Weights of a small transformer language model.
Size: width 256, 2 heads of 64, MLP 1024 tanh GELU, vocabulary 2048, 5.92M parameters.
Architecture: LayerNorm before each block, tied embeddings.
MLP neurons of a small language model. Each row is named by its layer, matrix (up: input weights; down: output weights) and neuron, and shows model dimensions 48-239. Each number is 128 + 32 x the weight over its row's rms, rounded and kept within 0 to 255. Numbers have three digits each.
After each neuron's rows, "fires on" lists the tokens most often at its 100 highest values on Wikipedia text that the model never trained on. A number after a token or word is its count.

L2.up458:099144051109152104117149110174118102104108143052101091089142185138134139140120161118229081174085147128104098142179064101128138125150095180176152141152121087075169106112133129151133108072178156169115155158141095154163108115111147149175173129088159096142105151159079136176159113144111106076164184173142096171128167166105137143105114136140112176092122152168112181175208070145132122118112193162088112086099135086100141119105118160092132105091121077123193154092104121136165105119108122150156115107152098167143115120135135113144116112093100199075074128109055103120071067130144134221
L2.down458:096099133100083110188098119140205110106109095086132164094109119139170053081133109161129116079096114104122151139118090158155114132132100135149139137153099162100119172135204104171125141112087132122145175142156112078094160128151090088095124109078127174123083129155158158127128079160091115172091085103108167177096096144143168115112091178123154132085097082158131101156134134125150132180156168125181119139109109119089143109105099079170207172053100129138116118173151090109113185121068129108153177124133123185138126148153136114161186128131118206111144151111080081100115090167147091215
fires on: "di" 32, "ul" 8, "en" 8, " (" 8

L2.up261:178088137138139148166164121134123055157105146146096109113106106119112083082205126098172129121105099191118112165196069109098113177146099115123098108111119150117177098175087099098103081121155158099171104062121078123173125157074126063114063124162167135133118161141051141122070120150107127169097130102123063137126134157098074140179156148152126106145126144113111118104083097118173103163130110175147151189154168137159113170123126118111140133164076089198089158198114162117141128117085116114119107136097158161070171154082112128085108131151134116052170179133106183106145131118146143096
L2.down261:147103148191087142152111098145099063135138119125101093103174161134185101140135125101130091151138137133162153160073188163130138178114168139120087118113130147115091165097111107066136061137117126160156108126100216162124139139078148148154111108156128118091035109140147129122168182080192087132070133029069121044092115099141114173141153082148097101077149098153084107095082091111059117177092153138107123096099098146123093160161123125153090164156143119135125128154078167155105142166074153104154197154150131119133137144113144105180102100129174140116143163108117128121162164134119149052
fires on: "," 46, "." 10, " 31" 5, " –" 5, "y" 5

L2.up421:091115070138138130086091118131118139155102150088125131119098103084134087143137172132141076135131171149139171168112098130126118127172106091139078096146174069115130170106078165119087111148116162074182134148131135171140145096191125189193154115069138161105129100093109155109074147129061084104157108127117119120191133124147069105145140164160131138133083125130102166136117154103178082094120109121192148139118149172172092112120101179161161150116178101129124130072123121193137090137125157153146111091085130089102098103062158144151174162142090123094147155132142118151135176143213118159
L2.down421:168125140109091126206114084110152154111135126111095101102132097144155160096189163127141117093128166129132090119069123140160089164143095144168180097125182098110138137174150126092110140136140146118104186156110064130117204107153121137137150125137125115161138130141144136176134160142148034129083146164083134113120161041089151146102090042147117145157134099186087109128106098165097123132119133156102106138143114130147079089154156109105121143210159137125079104138104190124114121155109148182057139122128163172169112077159157146145091165111169090120107132134109088137152134139125106159
fires on: "und" 14, " So" 13, "ne" 12, "ro" 12, " so" 12, "no" 7

L2.up317:102082107097160128177175158199122082143128092142098189130170127097114149152102103143127085157102113112086094130143139114095158150157198110136134102178114184087170120150117167130096105153178089130102156061068145140189154176084143120114097107115111148129112115155113141113148094143166112160123149130125118133114080157167124107126164181134132087109132176138109153139148092106104151184129067105122206141088079104145133161160117156057154107161137143156095118141145162186108098124167124095125185072087123143149152170188097132141104049120096085170127151108141046150084105152119130157
L2.down317:102114132109160099118143126116211062099128185123077168125160121127139204101122098131092116136175124076088117138102112165133131145156143121130074148196164172080080125126120160157134156094131166200104139116119151195152113131128091115183160117115162168097095112218157173105151105062114084146133144127125070145129101184104068146060146180127111121182093138107113117157128134102131169152138118119112143082105111131104103102134132135120172056119063122135193112137119078153138066145105079117127126089109141104154108130134129145168184120108063102164151140093134086124142140156139141155
fires on: " (" 96

L2.up821:126122101175097091056137150091121131106121101140156110142155147153074153131089129159116135127135115160127098072130152078115139138169136123131117103110141142149142106136095161084154141129142113171092088141170107107140090227102099122147092091164145132113153105184138095136118080058127143129110100111146160082133143220134074128114112163156150105135114167095177168158165155112166140155202126190136175091117122114037092110133143147125178105101156108125103155173073122156068109155166168172191118142071140154092192134128138110093155052057115125085131115142137077136129215130142126110
L2.down821:118111134097183091148124110144156114140206118077115113113137153134108157188114060117110175121128141123134143167060147151116160120128153148121102066142145099099071089071115148076146096115162152180137132117133115166140133168186138140100144068103135096109138133161144114130096087127137128114096060150179110092163150167113110097140128149143152118090154104084167134127126164132161108132148139131184152058116213138105144116147119181163166131092094163095106146150186121113078085154165176141172178023145115137083175117107133115155136128122128123059113145156121107115114131096149095077
fires on: " Ar" 16, " Cor" 12, " Re" 10, " Trans" 9, " Roman" 8, " dis" 7

L2.up80:167091151122118106175113108133109122142098136166088083220138143095176111130142130109131122096159095180140152122091148148111167179166133156150128116122116125085145192164101127132126107075106078091082168132090115120161151105197130142107093167173116111075131140139074115117136151142104165178154078141113100132076146107179124115181133113126094081100111143134142086112060102155093082105195149136126096124069204121090142083103114084157157174110087100140163151105085146114126146160121114100168181165120132206116100139140106135149122117151169127125078177087144116121103108139171155160
L2.down80:116118178107139212186143118156111135124130143122062125090117164181088116074144087146099102188168140129117116170179165117152125103198144096164140111120075150143086138116102174129135115126086096179150126138115100090112155114080143081197096141157114149139128102081092149164068131131118141094145151139101124072120112122099113115190070136135141145169155130143139150125093145125117109033247172108228088066109093094114166076124126131096126055066168154111168154173119060153086140165155164157131161101149082135142185101116111101086101115128142121090140117105125119062148081080186138105
fires on: " |" 31, " 2" 7, " 4" 6, " 1" 6, ":" 5, " 3" 4

L2.up924:180154147071175098162159135111155157145109083176119116182165131098131063139140164159151087123140114139138146183071080118087110104145165134119151102133078102136120125085109128153143102120115135073113091127163096138106122124134109100155150198145153111149133208148108185116109087123138145147169100156143156177099171120111219150179105168157085143118126136150098094095102138108136177145082125150136133112141210146104143124115101135142201135142125133131082153131102147135159120078144200108125145192083171109028155111220149120151148131096146094097051186141142102087149126107148116196
L2.down924:078151120142153136127162114112078147088024097119210104116168115170142162109094134081125116113110047108115155100098165117122183121089131058103166126140173127125170130124070150138118157094146158165106182087179124123128044084089149133140154095136101142119155142134103103129091112233115122129126150086131087134127150159102153136112143097157154124142108127128138118115159143176117145060169147098097089081130158095160133126111180105114099125138094138156200177155116105149120108137107153136164142149143104127180150152164154158133155151124153122120086151172135115148084085095175124156
fires on: " |" 74, "0" 5

L2.up121:080135055163126152175162109135142149098135114088142140132111094162080070100182161027098155143119153099107113112121094105161092100119065101148142144103157124126110115166106111097144101143179112072106157107124102126163148138087162120138118098141091127142153199113130114107119056093120136136110125158074071059095149162145110137165142136130200154084129161129108196111098138174148156105172110132141158179119095130111168134067119140114089185056086090151131132193098078078167118119106106169147100124090142118198135166135151168087130121136153135124146178144076127149106111112185142089
L2.down121:189150084123100114046154121160128046128140142113128138156131123123181132098157172123119103167165076094130137147081124102156136152125099116140144090161169120162158138105109181150225078170050136052126118121124161144161126140136143122135136156081148117139128090160078147157091182104144131112143141138171144164119144144126063139085088129117162158139132025158094084135100124164116146110081127092103153098132061169067098152115126101103135129225134166108179175104104121103129094136105087186110116173154131133134083108181061138119134097141139122081171121141172106117063074136049131163
fires on: "in" 87

L2.up420:180113123103128137162080111156054181119079106129124159135112063148200096127064104103120193147081173207172120151072089098129098136179074147192072109143126200076159110124102137121153100134131079169122091178110142111129165099161159105136092072137121088128135147130127110162120127099073143101115154134188077126152100094127129086140119108092080074090122135155181156113081100100113145166152180122128111195149152167070090105162107170150107165124120132100244129133106098070117119119162161061109181109121142170124121114122108129116129194155124159160165134062146094087110132065139131159
L2.down420:174144107165134145166135166112141113093100165156120112086090181128140168174135192139123181115151163137125059127094150179068152170160136181104179091160100158112105137145083087166156090080094096124169127118111162112115120159067151101124111112120093144104102093118144134197122118130157172169108101100120120136134179156170171108128074150103124151126097091106118121066126158128186127101078150115177118098097111150112117116149090107171127126104085154080111132164099129117155127126115184131139129190054125113141125124148106124091127144105139185133064190106198160122139088140159209141
fires on: " O" 50, " f" 17, "O" 10, "et" 4, " N" 4, " F" 4

L2.up645:097103112136155105156134091122144117151157122102126139149132115095099144106128158174040173110061097131075178101088122123139171144081108147149119172136183099156164091078116177134132101183179145165138147143129153107155085088043099125133052153126178114080071148163097122152151101122130114107140105113119075106182117090109127186200138135158135160091126119127085084128147108099135117147161146111150143153114138140088112127112137103113160210166062121108105178139095077144102074159144162067117141194121132136138148116156170194168104151176048119105169116133096197114179152084128143156
L2.down645:102164122130111085121081096146133175151131162123095133127105107138125174119122153144101136143090107120170135163166160108131104095089034099092144155171098107146140136146139126134087136193121123140118095137114147134104152143068181085132140156126135129141090168073092151135141149114156092127145129132079157131177127118102160168113086121117089146078126142127149132133128135122036171130174136101124130210141119159087132177143184187178146131140082107106083163135088173209113119129119118040063135169076164139122152116117165148154177125091118156158127101098094088100138139124068154104
fires on: "ch" 34, "th" 19, "h" 18, "ist" 8, "m" 4

L2.up854:157064126124105152066139055091132131177163105111114181144148158068130117085084156156141090121160140141139185119173145135066119072160113141124117169129100094108125127153131140114157099128136081077121110162138175095149148141139113136142147139156066198088090145159110149124089090130114143106048116142143161184230123126122129122118143123126151108156120128205147159082166098094118193149109159107179114140135194174125117164085174162140107143115079140153115118107167117122078138152158106086080156149143170166122142108132129088061108081103123131105173101092170140093081151146151105108
L2.down854:143122171151092145100106091145127144132158115118111141158124073159167129088132179152126129092123205124113157115161122054104175075121146135117089006150132091128103112158123144083127071124094128141124093147064174178163149116169170066066091175192129162090153125106085091092137177069115082138132158096126139166145152083127097173102098177086097151205125070146103157105138147150127089148097103114116094148128148067149168181163151113104113165127122101117143063094125085197103107111165140138122079099135136131092092127179134174134099126090141139152160126154117183140101157112126139126
fires on: "i" 13, "un" 10, "u" 10, " same" 7, " —" 6, "m" 6

L2.up305:137110112107103070185116090146163116159102101106139076116123128129146133093074080155136087118091179101102107093175128137076110106166116117193087135136121133142136229131117150146114080107187072150143117173161115115189099130186119150128072073123122122131154114102160153080126155109100131149114127120150132122110146082170144114101131155094118108187143091191129114145169131105140147087161082122071132150152121144152088137097150121154152056118159166134105168122128191103059112203125137180079118121093137148122136215112112061208161116116163128113158114070142191106152157064154130182
L2.down305:111085102173067131171141118155163151112124151142085079121112162141103194100134118071168058077204119151099135092155121137144165149106177110125122160114180132199118078113180120118111163107093133125159135092097128131165064103111117164128121106109147124129130121223186129149145194127126175088128175143107102087101162175127099086130132150153119188134126076142120102120082184092096129175159128169117166078142065153186137156124146072128179117135097145168148174114119050120196090114139159084154110142129143145076116155126106145078133100107077128057172076149140105105118048130168106158
fires on: ";" 21, "," 20, " for" 18, " and" 10, "if" 7

L2.up985:082178152119085126186140154116092131037165143137112113101165094109192158137166164107113137130145180119118103154132104163125143160142099110164112090104204083170132180152108106086126161134091167120183137089099128161104128145171140172099122090144128144154087121066160124133108073182104081092147133142113081100089133116090153098099156081097142101121105110145115114170138084127104108114106124138162119140139148138123075151166109094105132127156137095057087170141059156166120129125149189136111132097129126091109116129164150154185145166100180062158078141103183179103123188120223143085
L2.down985:162157135164110164117164136157138115156068158123130110142158094062112154108096057111124185127104150099153142106156110190063109119108111157147150154103113154090054135131139098089105074140215130110154065086099076151083152119148077118059116122058135135148094107124162080105138096164119101110144109048109128132114110126109162068133127145110179148128115150104143144142178108124138181131109149125187136118136192157118120113133123207101115098145120125083150141125120087115124088179149147119105152166138095101141165080172165144157146233120148108137118172107145130169115145151222089192
fires on: "born" 32, "im" 22, "ne" 6

L2.up843:125071053134060229080130142122203126130122118118172132209093178066181094162133112112105170076186086147148119174103111116134144117160102152123121123087136096126127134117103129113094096111131142071200106110159165071105200128124128129128085139162200101072132120131172143100135116161102148129122125140157142084159102092158162149105115132139179076140134146121129156118096130133116149145207135177192064114113113109102167146084147123170172100091138088163158148063134152194127122109135135141131138133101112144188125113091134104086089175098107148169128146098144073121085125134111125126
L2.down843:145139146096107084114164147161143111087139100093188120159155122101129088115142149126091099162106166100124094181168125121107104138118137094106098129197120138071090070109088158048087183108146107147112073162100150067126121138147179122152157136092139139144136098174172112147132059096172130123118114122157155111089105165121100170153196131105157189112126134125173132139142106134185130153200194093129152080143109180150072146108091113149137110095138141143104118116061142201148089152134117123138147127197150106086140095132156056129171056118179117144154180123123115098120161145163118117
fires on: "n" 17, "b" 10, "en" 10, "y" 8, " Win" 6, "us" 5

L2.up332:131123185101123102155115135111174114054175148107122115151146178090122142158124112117153126175112178179143084169109125109145132146154082111098133077088130143137122152099146113144160135159161141053134128151114104135086135121127182180111122180108101135091101141147179113169136097153164100153123108034111176122113114126140184099101081127137031163087157151094147108139133127132090144109094094081169089129150184126103145128112111156101104150074176093137122152150113139107110084053203129146084189123121144122131127168133139175168187142120084109097127169143168109083094187188099166152
L2.down332:132137140117145057153153123087180131129079140185142129166106109083153179120150079138125191149075130143207080116134145130198110096073159117077100075120143112145138168115161135161088127134099110043141105078132116140100159111179119200086134117126139100127126154140133170149080157150123120108157170134130088151117143152135141126197113162145093089090084191103106137120115097142140147109178093099117132116125136093161098078105160187162099167132099201111106134213135098124144090177073171096127175059096137090183133128110154178164152125172126169075080198132154127170083107105105170140
fires on: "ul" 29, "is" 24, "in" 18, "im" 9, "ue" 4

L2.up111:119120125099108130103059148132150146087147112116127107151113105177142149093129088125104140138156212087137128098132110110076167136117086096115133161089113076117130132107150079106103128123184094144146083064095179149155124189133140126154182122127093153185175117143103139170167175110111159134128097150193125154145142094132114167138120074089141083139118113149149099144142099125102151104112114104137119133155092122154137123092126155082139070134116149121253148171177135111114137136158164121086132145185123053077120123083104102177129154087109107179194147105100166135157148118052101135
L2.down111:099128115088172106176121093114164219147088126154129062157136114126104073108124121125121145150170148174064115084159113114144090124079127183163128091121144058151136130158160081099121117098132187133071164092147088190140161147112134157110135129156119053097088122083132073041145162102127127146064119170109154146056185097147102141139180167158129141155125155142111099114127117170099141108110146090121170106124122157177191086143145187137094146096102130104165114204099106143137123101149120148127136114104174149100102184163117138103143079155149132102185123137096126156114159133143118069
fires on: "\n" 35, "," 20, " the" 10, "i" 6, " between" 5, " of" 5

L2.up915:152137114195074105187195118160118207113132094091163130077127168147103097152094159119126107111210054112186141101133083178176109065148093119100113154169129114060133148177175079172163115109155175186117145100146088156143117090149118082119106113137175106069137126131129169127141115142154128094186175085121121157135179181167126143116104133046139109130129134079116140142163129157122119142103095112137076107099142192114133152174090159117101126141125064130145102132091142138227127079124095090174153151059131096183118118105132103131139024095100129164149086125062071142095138116124092168
L2.down915:043149128160129098094165123186106148097067107148155072109137099175077144150094110180118140098146118157159129141117125127122190143113085104127141114132136081121167148098177142161145107120176150130118146070128097140131147117179172101123088088101132123129140101137104174144117153150159122083137035141108104130119116156145157084153107122128107128131157143118100114152189121151129129126146114134178157111137104123197101082155143121137196106121105130093080174132125126094112098123163147083126171131131116129152133114087130083129111132100083154091160168080051079097120117146102115180
fires on: " (" 62, " was" 18, " been" 8, "en" 4

L2.up45:200155148123130121132112068138133138094075101082087150141099128067090124156157120097089081117083158142137147081145122139061067061100146108142169047133113118113141115107179110153135149165145151087112185137096141104113162156122101133097098137123118097141154201113131128131164133062167125185142174141115157091121152178157166190084089149076100121118105104087217129184132127119138100133112060141122147129128097125157089147164137128121136164124169131139105173184165145144146174077115129099147115149145157109152136117119109125109115113102114110095108172148190115085085194152074127096
L2.down45:164193140197140183161128120142163111139122125095053168134154151141140146092119149108095165146132167136111068154134133155137124143136144131175119145108149046151135122107134142153145126138069139129079121091130199063081143114142129127105107168146177135119082156172148168140135122124088107117098118127141089109135120142134131119129117138112166160201147149116115104117099131146168148113128101143073139120096151127075124088091116185118110156080196122041159168147120102105149084157077157134179135137102101171092147144095100123077101079099096047142132162101164129075151110111171185141
fires on: "ri" 34, "et" 14, "or" 6, "il" 4

L2.up957:089149105166086088063159089117080158166119110063077140135141125121087077111120109116171100193166108133111078147155135146096144145099120120099173131115116122124127172138183048085139136103145142106152145156155131091134146120156116139127116107125114120116157145184086122157139099143124102080099142136117118132064140186157117119122110165130104124119126119137173180105093127126160128140138083090215165132171111141164117070118094108096127144082104077149163127100199158054110123108118165136119123134085105087163167122133132164139072209058112110125157148129173142090133155170148148132
L2.down957:164155090174106111111153163118153131192082144100154098105184142166113173171180069152096105097141124103160109126119162170143158085151120128153114180095086131119132142105130096132126174162111113156077135117114130134106155102167106127150083134101177053166146174172095137117138072108135126100169161166114158101090075187165076158102108119106136135092146161066105193134158155105109111057090113135118129154144099111169138163142120168125132122132093047151091116168104155057139099116132130100132114152107199098161124124086119094141127166058149094183093109108110126181147106174162155120
fires on: "\n" 22, " 19" 16, "ar" 12, "born" 7, "in" 6

L2.up251:085163138181161126083111127129128130092084127107086125202170115077162092165149126214115178112114080093123187134170115114081086076142120113156156158124146098106161141085129131180124169144144143089122149156117080126129120182119125156116079193151094143155119154197102107133154163082154171123108185169082135063155109195064082148177128138154174149123092176136109074147147160157122117136137171148109115165161147116088091063094157169065108099164099134120087066149111115174095135187070168120124099104172127137103134113106175077134126157105109116139145157176134156122070124150075109134
L2.down251:130143158117188079122144162111132108101157147105093128102128139091128116155158130101148114160103127115137140116111085156079087115161106084177118119092082111135138147120209192211091171103133096159175142142121083133104205152090176108070088157157066170111112106118146108084075121078110142140098082162078183140139081151147103108132117099113154166161142080069154100118160132160133103123134146139118178151125141205135078169131064138186086116065085145119126118182133108184155118088126155109104128106091123139103136118150103105178125082172089155083152175159120198130160142158134110123
fires on: "ch" 57, "–" 11, " had" 6, "h" 5

L2.up928:205089139160122116148126101162147137116110110124168061141129084133146133095188095109089159161095198164153167083122158148147029143161120137059125118135122090075097074112138161067122128159151114125114165090146092114102120114158104073126108160108109164110134131138090182110097142056090162135106083087174155119199127115094154114103120101108136090134114122130128123178127151076116147199153131096146120147142140145140093127140081163133192140097062188129161154124144098088151146187153157070109090076164188170104133122131125090127187174092137176137161156109118111122097163139118127142
L2.down928:123105124168144161113126148166157184099133151139161038137070091101103093160096128114136175122114160180146189120124177146104136143177145065180135133040105093090124162124112089149199142119129195095086153128160182117112115051101092110144123112145158098132161091147128106116133194096138128071123083137154117124151127084107149084084107151172128128140181153117128131114119143088136097115161182068145179138089126134145079104136102138065083089153083157122085140177122082073146117166118137071157090118157162163100099143163113137161153127180094152156145151059119104151138109148149074080
fires on: " F" 25, " O" 19, " Ne" 17, " of" 16, "\n" 8, " de" 5

L2.up187:159128099173134160138108102067103122110115148182173112115163120175187159124095169180116140117086136185107198165125186119120114161161117108142146156127098042091136133108099174097091124114140164016114137139147093118078095100023063155097108143179117141132191142153135128106067123078117114127160123145114080207128138117132075095147100140153098086122143139090107094091141181157118078117172158167133113118184124135081158185120133128071153148158116164078171155093150146055134118132168178065157151157079092177077139174127181108169128119091122084101123135131139099147113120153114128135
L2.down187:132156118114104120123164132145096205135118057124194084109143172111108086118151140101101079105196126115161129126134112152061208118124092102133134177116113097102155104082112126110104160087180108196153104166174118111108185153191158099166128072085109083162111095150136169155143203113139067123108186171113180173116104112100198115147127080156148083109151109113105102167163099137077101119116116132110082148100153114108113197097082136154124086147148153138088141105154113112130140106108121094178132184113107151124107107120103154098111127140146107171138158080151111203102178140160114167
fires on: ";" 38, "," 17, " |" 15, " —" 14, "ide" 4, ")," 4

L2.up285:073075112121095108152114141197171152108131137100102138113133152166158101110090129136128103157122101145048172046138116122069083199159139128086145144108107175109148066101187153163132099097137094157123148134066122169162170125094105141112122084116091070182090108142120135172089124126203135138151184079156137142148113134120127149120204096123133113140099142133148136084190072090108103153105137183126113111120134129124108121165074151119127132140114129151122104125122114141081131168092168062139149134154078093151112116176137122130126095112107085172167099087116130087097133127163138142
L2.down285:137094115148089120126105167119187068114144172086160173162128118083114091107060164080138046153152155141095136099165140098106167166128125066188185149178144114134153106144111141198132148080148123188131137116063141126112125063128125108095156116172109172101094113107123106128194137136161113079103142156080184078095094120096136113149137141134131145096136076181160161188192072124073100140084132109099164119126083153131133106082056132167133113100110132087132128172182130079112146093109086097098136113157116146107081133124113147132117113132084128183144158079144109130171117115142070115
fires on: " (" 97

L2.up446:157098173147097145118098151119074079112097087126091141121134112135080100182186108096133069150102122167098100091150100069132135070111134098115223083123202153181167177180131199102092114150106131115122164077132107113107116166152124105170122139108114176114116143073091148173099106101115160110149120114155160156091119117107085140097069097085121124175073209139114057135159109116172110147127128112092121122123158147083119111147135138070139162150141134167132181135164105184143120080087127131130151095160116133109103163170098115127152133133157181118169169148186141123107092115172228182
L2.down446:078136134120165154133138127091144186071128122132129047140106090112064128142128174077127133151136139124168148057130100184160153108061166129098136111118132122149152161057126138104104091152139138075149099067152076113139125115117168070104123119064116128096121098107174149133135124099121139102206128116143145133142153151101138149083100126081125235137097197140125127141123198152130102091175139143130198157146156145099160065198124129065138088151156169173115171172074121109074170130086087070127132098197085193085104163133104115122122179114159164197093119110113112153147213177112143145
fires on: "ship" 16, "il" 15, "ri" 10, "va" 8, "ate" 4

L2.up885:170123122120065148158174064147132122159150136164087146152088088135078146093178189110161147114104137140146098107115135065149136076128140132135172132124170116086140089128088124156090138053159119196145152151195172198112173099146164173150150134170135139090114135147118187104177091080114157100090178136038147131136138133077166141168127096149095108106062126119130139107117084029082142141152098116135174103198108143086111130097182112125137125165118112172105144155138160136120086144155103130147119130105108130165116161113072079103100120149158134146140120196100153090133099144168105120
L2.down885:162140083168134118158158089160112198106106117141101118157129083116165138076124181123105141169099113148163094176160157117255148116118166118143108095143108116043143102171135161103089147121121174198147151131135171091167095147086132169117140122127118127180122131144095174138116124098097116139149098127097118140082170115119132121136066028117169064073081132136111118094063134114094170156133125110076142105142120138109170115083134192174204120132126140126083127119097113129103129163139103169140079123107172129145118090135167106140152176163102144093156142189140109154147166091167100108
fires on: "y" 50, "ur" 10, "ł" 8, "ie" 6, "shire" 5, " American" 4

L2.up838:164152078158152076127043084125118189107134095151101124076069149114083155151140155144118154110115071152082158165164168138143152129128162141160148102126103137112139099091150116121159093160150162158189134081127174087108133128120138143154109166193113204113130071173137114134133158106120094101081099088122141177157091123147128220116109132124163147163170084095111104121154073147119105144177114113134132097167192138146129145087171134143119079059137128201139151108135197164116145091211145120137137074097137182165071140109171100077114114100128092155054160117114081167117136120074117122
L2.down838:178168139094135120124109128117102088126150072137139076069113127121130094085144056138060087137121141163151125119148135140123168099149197118144164216106102153104077143118132117105121096138109122089117147108129178132148155108142196093140149157161139146180114143147119122091129138115107131101049162138135154172121082162090138109135140176104116166177098116125114163142089080090132098130201129098159035161151167162160114156120138137114152130173195080135144123109089113190163167156140116070154125094109139109081110114143127097074114108127117139076109183125111129168118151161087130089
fires on: "y" 53, "o" 20

L2.up590:145126125161112142167118081111138161152186041202156147062135158172098099104112063163120138118077124121178144146137088074152109137095135112170121140165128123128187137109159105144146189095143092155128132124170085102148101064098099130101103124067146182138155083118174204128145170140100105143111145131121103103127134148186116068147084117099122141189135134159117164154136101099105150131119194111062101122047097156139109112179124138100144129175127074102087131199125140126141139166138199147148181119119124117107093138124073079124134208102154125151179096131112138101159130082152126135
L2.down590:097113138105140123111111155101091163151160178085084124178133121146116154052149170112040148136193063136095080109108156094116122187153089139143135156109154164137180042097103127197106113148095162137126131114107117156134105121144081151144125143157231119144114138140101084138139095151125177114092105129145113155124107160159121129098106176088122133116154105102093121126192177126087075124181122109125168084185185146071150100143085144051116143183114195112220167128119125059101145072091142131080146127152129121142118108136135119103116082135143166110118140163150116181104149101100115152
fires on: "," 42, "\n" 35, " and" 20

L2.up802:144138130109067142145159099179153120088133089129144130100149126155090088076084149122146097087080156132133118145093165184096138081184099140145130162162114111132098132137154137145081134136155144100223125049137083153084136152179146097132092152129124196145112104170099158124081168108134114111112095151086106128119096061141146129185145126116206127117131153087098148188133101139117139087116115154100128196165124091133047146097115119173127118139174094103114137074187148175200145098157188140135135095153094094175115155089155155110135050135154106149113140148106171127136169117151052116
L2.down802:109142141125149129162142102142087164100141106145076159203121124122112091143129112164135051142060120116138171081068100086150139110129136199108153191164112154093105100134109090122132129150160173162179146109159142116154135111074086075172172173132137136098100124160112132189063199109144114042076096151096101128077169121150120095129099144169134190084131135086138107161106155180107128132205182103093141083149130118113103165108121107119130097112144112131091151180053134129181214056138174104079130200092078107114185159090122149095111111133100155093124117171168069108096152088111114139
fires on: "ho" 45, "lo" 14, "o" 11, " no" 9, " do" 7, "mo" 5

L2.up295:122151135114143139132149129042112154161112174195134110115114139109167125146126138131185135091094153114067090155124141115112128145134119145204121141080072185140182146139113099139108102095138109126090173116118171150100154102087109136141173132055122144126097152102129167160130110137072166141157152143098112132112101177140130087140163090078132134163173133077096130149103141076152141197129140109117113069146123131073172133072156086153086179066158154098121180180152141102139116168158155103136201114129111167150152109092158121143122172076135107149124107109105108131120106160172189152
L2.down295:067128153160107186142176113157138105182179080105195083137094083158116119101143105155122165124133118170135125145045159121139146179163201105112134143079051081072117162115070165138150086130149134140090104172150121135106141144127141123095083096127074173147102107103174091162116141128135108094104154134150135078120123111122109102148156096130092110153092120180150117102125133142077142102134153110176102149083129140183126181138138171090159089130158135072132147113105121125085167115131152097119139163111171112138144108156075086155088087150170106144115119108102167095136153100122090130
fires on: "\n" 43, "," 34, "." 20

L2.up623:127175191121128144142098121089142123110140117110137072103171147083152144146129109100187166154160120117073178097123110146110125176127121103120144108133065158100151158170171153113108125097163073064184135129167137141158125185137126093114064079119143147135178149139041119118105136141061098146162111093201151149138162114125143093111120091066109135106140096187158148107091154150173168065115116082130127139119122098147123124120149178041156093171123109149127177180095166122087144119087134153177112117163120153131090176114177096061191120112108044113150135130158188053162117133056139081
L2.down623:175218093112183133109167170156165143099115139133147100084125135120110099115118168196173156146157134132154072132158095087117114154077153085129095117162102161132107138140074112126143143132114153129109140108146162170134082087101094171167181140135150060133130133186183150114141098120131155117116073125116206177058138137105176130138193097123098124119112116081138148154168116103093162117133101153138156101123118114150100143179094130186045220159143101112109146155140082128179085153129133113119183117159128143079138158140118131132104101148115163144107121095164062147170160154142158086
fires on: " and" 69, "," 26, " –" 4

L2.up596:093091131149148100139154100057107114126119112126093122075130100055139071126069151166171111175065154177130121069118110181088076093099166162158146106112111165078110149102122134161152121151143164164169090088160128151078129076169086085125155155082165172132154185139116110109099093097148095114111143143185110079134126157103118108127157094138150115139145178131160121146160119128110162117125130181083142132203098160118127115158149116108130151075074179152126110120155126085104098112141154115069108148103106116148156132153114100111137172043188135058160121147164114107114202184156166092
L2.down596:104078103141110150077131104164147093116142135105101114159128101136131121172144105109166124115166091094184136160192146139111058126037071078145213101092160145083154153140113138112141135216119095089130139133170158130158161116142147075105104124078102139115145170091141156116111100130125109139140130125123132186127142119128067134127128166133131119155127099076175109164176127083178123106096124204131072116209127141157153142136207129163132125108114124113162110118127117082069121072147112143143107139096127137211184158084114143131090164133167090105099173179128096130114092127067141113
fires on: "O" 25, "." 18, "et" 7, "or" 5, "ide" 4, " Pla" 4

L2.up593:163110076164136132200164143099031121138079148125147121104121132139148094177133114099151130155155110140112135119140121056079145124137146142181141152152126082136168171108135119099124140126136104163106154099112127144106167191135130166117134115130129147125123133128131145156142111135130109191089109169133084094094175139181114079102134066162112120071177139115059129114133113167152179184112066073085150122124149198132159116129102046131136174122165140146104120137075166170090121119135151132158127174120130146157175119176096144079155210110181144164055153125110140106127135130210123140
L2.down593:164123160154085086066131109143142118091091118167104117136147195139208163137137177142124117075199173130085134133163179117137137108104117157078117103126167108143129071131089136112129148111136161145152107149125160152139169112158129172081141163048141133142162168163098089092125152133109059146081113141137078101131121142106153140119130162122137157149095109050097144078189062091142091126172215103147146138126160114141135162155122164047115096105153159081210114130133074179103131114094117129119074118114130098166151125149062104135163097165166141116104097081139139121075123158074063123
fires on: "\n" 57, " |" 20, "," 7, " and" 6